Weights of a small GPT-style language model, trained from scratch on English Wikipedia.
Size: 8 layers, width 512, 4 heads of 128.
Architecture: RMSNorm before each block, no biases in attention or MLP, normalized queries and keys.
Training: a variant of Adam for these matrices, 618M tokens, 4715 steps.
MLP neurons of a small language model. Each row is named by its layer, matrix (down: output weights) and neuron, and shows model dimensions 170-297. Each number is 500 + 50 x the weight over its row's rms, rounded and kept within 0 to 999. Numbers have three digits each. A neuron's up and down rows have the sign that makes its largest values positive.
A block is one neuron, or neurons of one layer that tend to fire together. After each block is what it responds to, as a language model described it from the Wikipedia text at the highest values.

L4.down18:601458470498554546503486493434390486449503423516582467537416504430544428344558475502457521491553462487547523522583599469576493395544516523544474478395520437512478551553463583461508580558593522473451518454504478380579460453489458419463500449513472487506510552492520532533490463370427484493507449492386463488450484551471567516490496515558539473497454484444462512503545532494477647433521
L4.down76:479526559443510437481540538488395500470540453428574507507464545479482439566460589530478523552483475566571526530530512517519535417479506496533520387599481499520471521442483486610571524563470409498436521482530564451400371452498484535548459524426536508557517522541480506521481505584420545512490460531450453519543508541563419478574587562508513525569472465558501438356495474516487540487566
L4.down101:475521407556475433494549519515441478540500571455465393488530477437481501454562540473586448482445455484586421572505524520511500566511428487510481431420505521532435518514428395594440491568504485514528569443397470519512502492523523540426433522479449469550509554528499445488470445513450479499546474426514534524581494509478512559494534502519474470462571529509484406484591501510520460542533
L4.down368:488529469603445466501500515492476407567531535463490554592436546412556508463385392482562547503425546563531432456497639502528415546585485558523504437490484484518463477433512382562523505422481406495487501475517514461465430493487475432509435465484481454523506541505408469508542477549515459451458495537425497516530438634491480580541520430496363554440516458535456571525487475464497529527441
L4.down371:440513474514489493513445526464416489389504503449443453492531540427548454482507508506526390549446544529458411541548457454558405566554496491446380488489533544511442538484509496570432559497489543539479407498466467504491538436444554415524419482567519486499547518511543428521438479478543523500502588573485444573526520459596442534513495494511523490502457508480477416470449467534479484514592
L4.down720:489523480513500560506549504462487554490537447502501453434534516497490468528478469489534457569520469445362511398529484522416505476499480520449502442570507467422488505407479593460405569511539495439537391546481578466477469451504527561489490474458475490454547530443425423499565545516559481562605553508523437585427512489469580468442527438590481556573530507548474488490572543488501481427475
L4.down1148:457546452510538481466509470502539424526474427499428473488424559434456494448536471522445557470550519529469490540501510453494590434494545433490609431374587520439407597563399545505572613499506408492523510502492488499504413482521526422500505538484499527376494458483459554471426506451477435446585523464461459523566375418498625415370515542442461515452549466435472489545528483462479571442487
L4.down1286:462506548497558474540529612406474511513512453534519466471512540476517370467493534574522468422509547532421524485569522400535604475503484555553557509506506528487550483451433495571586422509532538453496477470567507474462471506427479532486489575542448485511506481564512481500484570509480450559469513587484512465473539579515528522542543584504438532546489529522473545605485436479473498450510
Responds to: Word-initial capital A

L3.down88:509557467469464503455531460516481544489502485475565459543485503534460503560531480525490497466560473465469439451539559519478529463454503501532567548520521477411510552439458482519502561510399510495543497502469522504576493526428412498503541534446513476576523420510532446401495521442422494549552515449518438493516464543490501480488501541511534546529477485544574493538467497503497548505490
L3.down218:507547465533453486456444466497472462481539458463469501446567511391536478474457430559544483475480437540483574492609520545508514410470614461522470440472444533416464510511484440523535481517494458527409437537525477471483512418504464500479484414437416531486487466602503529419555441513501526554547465494461513500473496570518532475467535436518489557450505440473460545510432545433591478487508
L3.down314:542510517544550493542457510466516455542620480478557514517524507507551472441604409495433576525538518604570544458488396498589464487547572560467447394559530465490584532425586502473472531467489453521580491460471544466528520478489564494599525470514557515441442497454514561518546523521508522411530472476591570460536433530476668494532551450483513454510457524468533492582481567514470511550435
L3.down1131:484449417508488479509483517456586520561510536420581612491506436512509525507528536523561506497486492594425546518554452480486531513467454433551548484505555378444518578584464446467573428450495537371576521550477509503490585507460522480425484495510521594470511534525597507488539545573410426525543498518419513542484465570382494507516511533463605551475495521481572444558427511503479514422486
L3.down1218:395456490492458518421512457440525517518558473542526468471497625505542482553499572549507518499422477477417549507550505485417506463519448452520470452577537442502427459507442519537486536469527539550432489567409520483527579410556468500436533585436515488496477528550479511466469435456570468421566545541587504433468470612480473555441512482524471502478600412539510475443554431524494524467451
L3.down1226:550505495457506540502477480445454542487580432513474457537484492406575459518442526363456482505567582511499496426465419417644491448494523470545578569552545524411497517503528462424605517520494522536500541566532482545468517521403473583555512473495511467473559519372520442532539481496510434496448502501447500505472519478552460491481425420481470426571488513430534505602503513447506469509531
L3.down1246:475504511567495475579462525497506571548435504511460473543516475500603510515483446461562483510466502543503588526502535582483460523521478435529521515569523462574492582533450500462531479459505506662537516487577488647597551451479582508541564519515478576482485476642566574508531494398412486535610509451481557547488595482449474479396554454447527542490490500511545602424490528489514473470433
L3.down1276:496442526497536554559536538469479494513464508429520472508535488539532630577498481460375504482510467557468516477553544505512542458472470580449647431530452522569511524548572562409423476468549542519490456637468502448470532399532541465574465473421583433574496569513536517531523523494568474510562524504441539464502509526489503542535538481536432484509468491518498454530480563503445581420584
Responds to: Segment-opening article "a"

L5.down1254:451488630494464484452468487505505521447411572468444580528456512486421506553536483500442537471444543498467532565503536505539476494589506415369485450466528555454483498487481511452502384411543473467558574568582543464437499533474481502541482443527506538389431499608516532530472495533499527530562470615499610406460520518363459531419504448569505442545473457394526448520494511448444544416466
Responds to: Person role and occupation nouns

L3.down82:479538543564565474490554484517504439533491423492617567537546556510499557481424490459574540467520522472643478452487654432533524504455492428507522505557501433588458515468406535522509476513481511486564589516534484506524518552524402552446529462508537573501507514550493502555547484548462513445574503605459466526551480568415593527595551467488555377496489465506477551480460442538453478393500
L3.down210:502403482589447480510569454484505505470567478529476504518502488523545443571499518479478511583476462393466514529465545474488482485537479394477447487533528417486436524631491535483464520550471406526520563561466490548558416480606517425576505436484457471487432506498494426418443545426499641526507469520454484537507551503494509510478439527492502527433499518529429403508509430505525469644433
L3.down361:429448502507413500499520535491487513434476514555496466548546495438467490495493500541461464523467450458540425474505425505481484455565478485530484553560411504507558541552540426538492536466593448435483497643539540556518575516542515446508433453459483529525585573531523451426467482550577567512424536469499441524520496520551423566484459473467530643535446562565490528540504479529497569616565
L3.down647:379521532486555475500464487413484535494460522461403603597567523449504521431522521448545542521475505548510522509549603464479458482577421466447567467519475470508521480542484562477448486479581528570523441538519482461463512563574562423511434478527449518490509512482488589540442456557507503405540520549539552419560503503580452505529481592508533475604549523503472523437439540485486484405518
L3.down808:427571516531399481500524550553540535413424510502486411513489443536551479502498418462586516325521500468460457490535501469543476535461623477536468538504531557461518511485453532547503490507555509515568442512519465495534410525474472473572569518576552512475481550492588582425498471579478523487614506465519541576480446546516551529540530470535573471504530551556500458413503579549450435496542
L3.down841:475522513491486454418400563515487556472506515483536552568415474511498441495609492424501484408529548465550523474491492529471438556612558397488491401372464423511479597519477530586535501504477460548602500481545493529478454467449436484569433528421528427507486530496460486507520442512519509492518498459453456530444436517441459511558571539460563538502499529451512554479520400487493462547516
L3.down978:467429447522399520582665544563492467611524463517561557529434508533507461471474609419456503475517461446544528583520477488488501464519573473425560541463455465474499482500524563371424504474550514500538513431508392399583487471543504492509554449474476427455548472513486521519509482504544502380474465530462443586467408539509589532481560513542550368555388433541496528541521541490556582548500
L3.down1290:487480573379569498557504452425518476440435512508445509394530498554532500566441487408517561448444440470550476442567510478535490491653467537546585488468364507491522479531539546462529508593523577511531440585484494546447563472510480381488520509464543545481510558524517454437436529489450582551587447557390454486480520548451450494557548491465528532444534449523557489456461565617519559489528
Responds to: Mid-word subword fragments

L5.down925:545467458492498544425508474503570464585528509535472544526502534494515542498449537505523609549523509511546547448454464458537508424483502504478379568549527489382503509520530422487519490505524489396522454536467435483483554555493471526536550512439492441473469565490493531524564523434516520547496395503519416561576467446445500494564443567584462502539563542541429499516501500456533540462490
Responds to: Mid-word consonant fragments

L5.down834:509583517457570483447517495494549536518532455542561505512472414404560417550510428518467477547453483468507508564557445528485471552573501496468548530544635527511496513387422528544544561542556476504423473506425513442478456408537463494522450509494461491487472569472396550475552561427496539484420554458487535504552555564435419482518408488525650481476573405420493522556560424398464451486538
Responds to: Articles and degree adverbs

L3.down38:498555639531491436452377511519534524537515419652472453436409475467528541497605481431547446495515506465486358521392447448503531486543530543438511546482522496423547485576520441414540453507528514479525510481392455455518514532590490479440427360460507435513582543444478487504707470495536461496512497541501437442473520431448459438510555501580471467499524402484471466500519459491493517601475
L3.down103:541468640481569441615423484491443486571476569420401513460524498560504477488594451501501550490473467528411603473496485413452517524543535478400464500506522513488492553545487495566512525442452530549452540444437497486537586559453549465512505552447436494587417586477482589502487505449524524516438501547527475558541569506537458482558512498503544582499491597479575567434429498512541380553459
L3.down196:480569560497385501511454456502581427520450490467480544500475430555536457471572396540494556463534466548504511453518616519540486524544477431374447507409592493506466583449492445486493612376503490475514535477551501551542483429471477421447542518620473445458506499440502447484526477421508467500448441394519495438480549461559508509481458434566526484519437442497352533487457519503573494452501
L3.down819:506447464500545503504529404581489506394559579523521426329478534562520559517503435547594523476565540495415471530474538513573465483451494491530578512544577514471530489488554574545471555510581490511484480528593513490514478593463494502588551472445570565490559458402549546508393482362524505526471451551494564489480532431523512613474507438529518468527522516405425473457482476454465373473530
L3.down996:511517489468496511520499571534526520466514494492624507444479467521518459517430597503534438517475441566452415452483492470512536597558488443527496547506514553560497440497452503480479524387535509461471541461509521505497502523480519555531520435571524571505641606548488432477475534424482439462421613566586569545453575452533567460467415469529534426543497606448464483456604564463541605451515
L3.down1064:516536500582396444473420530465404473576460490394487504553577470485489528536484458507483543540478612480579479446418494435469537526432590548491580518499556462564556535455616463464466522587601548530453586396434428515453528529457419527457494485520494425420515595560484473547443511395556596486472477506528514497557486521561479454539548408435501468476452602464538446475468448513518548504540
L3.down1202:503578566541461514570573558473567520358528468500521472447548566426535521431559595483467463499517490497470510561495499521587500511573535540474570497448570493423475595546572458522462478510524572435457479471530472574481581511408481429550507429542537501409458355532502527496425510456495512484615500565543485453537552605487476557504446521462474576488552593458538587530523529482522526568466
L3.down1297:468488462470443509531444396592513414461554514577523490540510441459535546575472558576490481581463465491349581541510534473543495556491470527432484461481490572408545521487574538449428454476553428513454482444482501460491514418536474474446456512671566528507575481385604595543547511546480511517530479454419496475467533422483518471454435554514491500500537477494523484498537486563489442467450
Responds to: Mid-word subword continuations

L4.down0:531555416518457490473495537550509602506451426469550515554489599410514575486461514500472504527435465583397451526496579474589514492468485512532417479526517493327500555500420486511497457458517507486510491458471465625500414486449421531514499560548508554511586556591505474499488475417499522496476531517505478494523489498492479520485497550484498411517500545564541505467463436549509474489529
L4.down149:652571527513550534474510515463540486471587485441521446455509455563462520530553503488385488465454533506476560509525426517480403501514409440512438423505515494438561528532476417542480494612496532462370485559470567539506461546469449445460430548489533495535542478499465417579524468503608512479504551461515538469495494433507470527528488457450445471467570515468449583477444504578568534527531
L4.down564:551515358539483503477468524553526551447466472510388482489512461475453531554496413469480558473485493450498426494474584501617453476442526524509454506506431552568471463615601463523496447553458457524503532429541456512599556488519513427483535418485407385418483519504421453517470524464494487508548494545582516559504468515491463454530460482518589515601509510379515543469510463552380511435474
L4.down663:428472456478492492515406504436575548485602518425586479458487538520521510453489474494500432530539498465497487398521415574438538498540481567472460488500481572510473414567482534537430518510458517466472564454668529543559548404463553486478465584588544505524503470613497542552479401479521496497505515478502417539497489437512485472517520502442538445469477489508483436401449520546551367441499
L4.down783:525529554490543525560494428507515465435508495443581496501559470479518488490482461487433522529452452527577513508440498543484516476527412501496486549476513583586494436466464522509526513522578541665511428494533588500458592468603437455524534550396523507544549515491545551480530470514557545434493525475406550394471551441520558584498431532500507524520590533491497492552465484429474498437526
L4.down900:487521504543547531510474495479505439519503433554502423522499562440474524596525458624553571520505467508508538504514547513510544475475356508487497472564484466508489492408555493501431542578592501489439568544434534510496546522497392515510531579528462576448512458442371411441538610492553579483560505585476515469440541642526477403423548558457469420520499465495574447507484539487530557456477
L4.down909:500497498526482531470538426492510571524556506525458470444396444532602558472374535428472525505431422500494577518605507464414489577618503470439507486496512524454509476518519545482555564534522480493503490596514497417469485499488531454476556474458531473472485481541495533561507540455413522434518484526536562418429480465497410489383506543564578500556477462445468490421534439501533483434506
L4.down1147:516554531578503478509531484508490459538533453478454468514400440498586547486470532467459521491531479489465601419478496478401421478561413475456551413498437521424538520526443515462464559537540537550362566499562473527480487517451487485478503417434558489457570506479523446584538456472562513474482553400498516421527526469528484452397519462452463498503580445472596446461609552459530505563630
Responds to: Chemical/material word endings

L3.down504:517493551536471458443539486464516497532599452492485562477436368539496551448499529545525494444523548465443430546501480475435605439489480488376493448487484511521466480510411464504496529425475514508482503559521545465509537529507510608495518613573572500496585460392527496574514414453441480563555503458447475486524568427420534565526473565547483480495414491531447444530503461395549441519514
L3.down506:448572529486459490504553576493477546549440499487434480430537491520439568486515504487496512446531528416556524558448500477461528469538579538439561553529590545510474480552557438467486541455559504392476509505493543491441503501459491539558382430487550546478521558518515540457507491458445536535588506468425573453454506459442482508456451540469487483541477437547491510514526555446522478407569
L3.down547:519458607534450462568465489525601501414459563463453535407478551524604494456519473532475547508506543436431508574527610503430430518529488517514488496477490374498501488521507500584506523505467462458471547530435490397449517587501521415469509506583475480536504564472461510504411542523478487548434538554461520496449453572532469557478497537484537565575554525480541432492511474460465572524431
L3.down605:464434437445466539459438466499540529443520506582531517592506483461578507553529512433548487491460528504519536463590613578442512498560558568543539490590494497545596577522501430527527445552478485557422494476533461464378490466528417516471514490537415449516543524429492471541545523505577496517578470520488449381518434497516562456517485536464431418495604492503484483568483545457602536473445
L3.down624:540471605428525464434359513536476496562511486419509459549409505485529485566430491540488519479454486454564497493407501407507426347480482513454471608522467545445501429427533390532563524482450475515460552519536498472514477453515521509444561486524524437551480556456527491427533555551444474479429437515538595563441476515429565499466486504452435589488571463433511424455414555493437422405405
L3.down767:452447602483453444464463540500457559573516527490459551493492575425515452396457434505500485510536457539413567484546574453598547475556455469431451536626467533415544509556503520451556523426471575503525545422548457488500435584516473498493473590506480522568436471535500587498569509521471520468483475479494486517496393507466447572527507459396534428508559574513554384468479506493606460402560
L3.down794:487562546487413409474453528498510403464549604491493566520467611570608505407516497436541532483478447477451499447466477401487521447486468533475443521556470497584587475496516437498515502463564498451425574482582475428537416568577496429493505518548398510572432524522598522391488537494484523475531562578502566445465562548541551556421475505473521518442433527528570431416550546520593518585500
L3.down1014:414496560484569598593568446470433488633501503442438542491492498538592520458405415436548491588537495429486473548473503528486421507496520613470533444559484430419529550480525424534425504497488396434442490528508427576617477487460513567462549538564480436529514485527557488424564526495457521536563540494521466591441444582527563508521464538621615589596582519451467523538511479468531476509496
Responds to: Mid-word fragments, "from"/"time"

L3.down255:475489549486535470645412554491440507500575539473563479508580491548535533471490532379429493486482497532519540524529533576522348520573510472556507441520526523604588593432398563505478416580602479518456533495531578574537587513497515564445487459496543570486448499375513425421506483541449511471503511538490475517487522530563471421482460526499525496496502536523415471485510517430514482530513
L3.down685:398389475585467581489527476515500524546529466557536486518453479480545567524485490479583420461540528499527489534483550547515509442481461548628501494486471588526447535527431492520425495447530505493551572469515483462548560558511519538494425531446484499492522500501584537453445610514505543560576423611424503508470497495509488497557413516549566477459554557509499503429561572458469436455528
L3.down791:497462486513488443511432528483477492505501544539457528582466519445505583580503566570477515468445470497474507515509527448535472516545528384437506451501507478374460545531494521536470534500529625568510412529480499519456566440456401511527412423505462379518457510597477529531520493474482458576542520601559578554474543490472430528583417540489513525467473473489489474447527458499464603481487
L3.down814:477496565553507540427497470539537513437500482492495518479462483455548495556510562408510481497561494485529519480482470529488522558467456463485566514499624498364512459533461520506516505488514582544538510539489571534582468485501444561491499448453507523469523498582482448566462499467423474502448420384500513464531534532478552388393494516459498432554471400517448516516589494487461507498446
L3.down976:540496558534435537503502409501567504467477535498468525558580446481564613503471485430526504542524515510578514568528435627457542482574479558490436499467550495599460484489516459528532589649508500491439461439518550494521579546560450475445518496488549498497493518460467427467470459474523486490529576483499500486499474389517475534471501486552508538431511588513476549528504419503470493472453
L3.down1005:417544474467502460471544552535481438529510524405597448570550423501489512558492535571538465380484527479538495600527507491449575464586489474467463519541388453593404608519574478478543471461459586521439478510475535483539517489583488501558547614436527542467588586538525529433508524493463609488447470518527542502516571582524489472466478569514411423492478511543495464466522481493526551530470
L3.down1178:533517506457600554459489484525463572497455525499424525507565429534515472508492433524582511554536521501552524420471598469530422451470432486548516489484528490566467524539453529471536415470538444451529494510496473479424415570537454513496525484543471412534523418547506619505474507493499503595549511491467498475511497486518491501466520472462545546489530610610434499535505551555483498579526
L3.down1216:559500417481487555462474408481375386567455463399482482514496572512606517459481518508492532509481497539497443542514445552486550467489428573584524486525590513535521536546515576543483457568510563465648524485475492538524459536473379451458462457482488464451573509405549482623403470449589503559399542500558484486597528561496452510514508541516459463527500529479520543584437446501414493524556
Responds to: Mid-word continuation fragments

L4.down361:529511500480509618471482507410543511455530432525491532495564442454547454453324541568472511554515531519617506479636530514491449472478507543488429546513463569504385400465430461468590542575536455505533408549459521515463497571483468523540509499394424490518445436505467510550498464589585560547525481484552472399564527568573424503443497528518441524523433528551532549499448537466525506500492
L4.down607:363513565438498554499512440489435494397405474506463552584461397560525396326475467445539508586527536544501523558593496433517404487480516518498466574509488511462538585509448617542472493503580535478466511532554541486441506566578533483476549502493544485580450549523454505550453428505501545461545498511494483424472472528493476551423485595591461537540514481462471549543464537429439457484403
L4.down616:553545467473557500496509495535486490551419472483515545524458533655608484448567387494547519496367439551543460537485537503542390544427428536452546543413516453465449507531516428449461505434515517478538551566480594576478534475491518531455524522467532505534534444459518493498456463515451474435513555485436575502528574505443511514588593522469543469518594562559601501499469472530475456540503
L4.down755:466549484487552553434495479565470571557479439464391517445490596492384459505496470467549645557492481490484502469568497431539504494538506426534557552529426553521476500490518557530468508507475534504458478483487473541418419546442532578548464410527455487526512457533488628514581459514546585449521460464604493419541434537524534504467542501459580513472514498429524534489529620459502530549553
L4.down942:403520395558486521448533416507541571531456544510398494535523438500533528566478458521489449500419471482514529451589509508516496563547483527497523534558474563544508522471474489505508550468469485529486488550502508508495501494508506473481432408526511492467518482537560433495526423488592467547519482546465562596568499511570496534463472571527459462561516434557567534445510481504527556469501
L4.down1040:425532455472511518530577523554418512527474531482508468535524527531568561520411469531495487547572443527529440478482494501378459469507493422535510538523522471457553477442520497428498438471603424591425468532487501502606463522554568484593484472465460441329434449505523492425505515536530492479479427443473497585488525479517478469474500529612527476525506484503530414460567608445549584448478
L4.down1065:399522495514539582440448507529529525509510505549463539510487431436441528390607503458552558528462424441499605518509482448546469562522491429472479513508455484541435626550457533489512495512463520496483516533564450437512452570434500513548421466590490504478505482558539524510465451522455541616557454372541530409538523527566548572495427504590565508525542549517435452483453462555456489428512
L4.down1118:589531580521471593563501495441520516416430548465527549476504514481435501540528482469472618541462454418542520460497501579588374411585502488510545589593422441526478539454562497596452581471485570538515561554520581476601482518506411497551540451526500495498545469442509527460537568548491531523488573499497418498554488473481525427420509577518569590562553463426531464470498521458589460592552
Responds to: Word-completing suffix pieces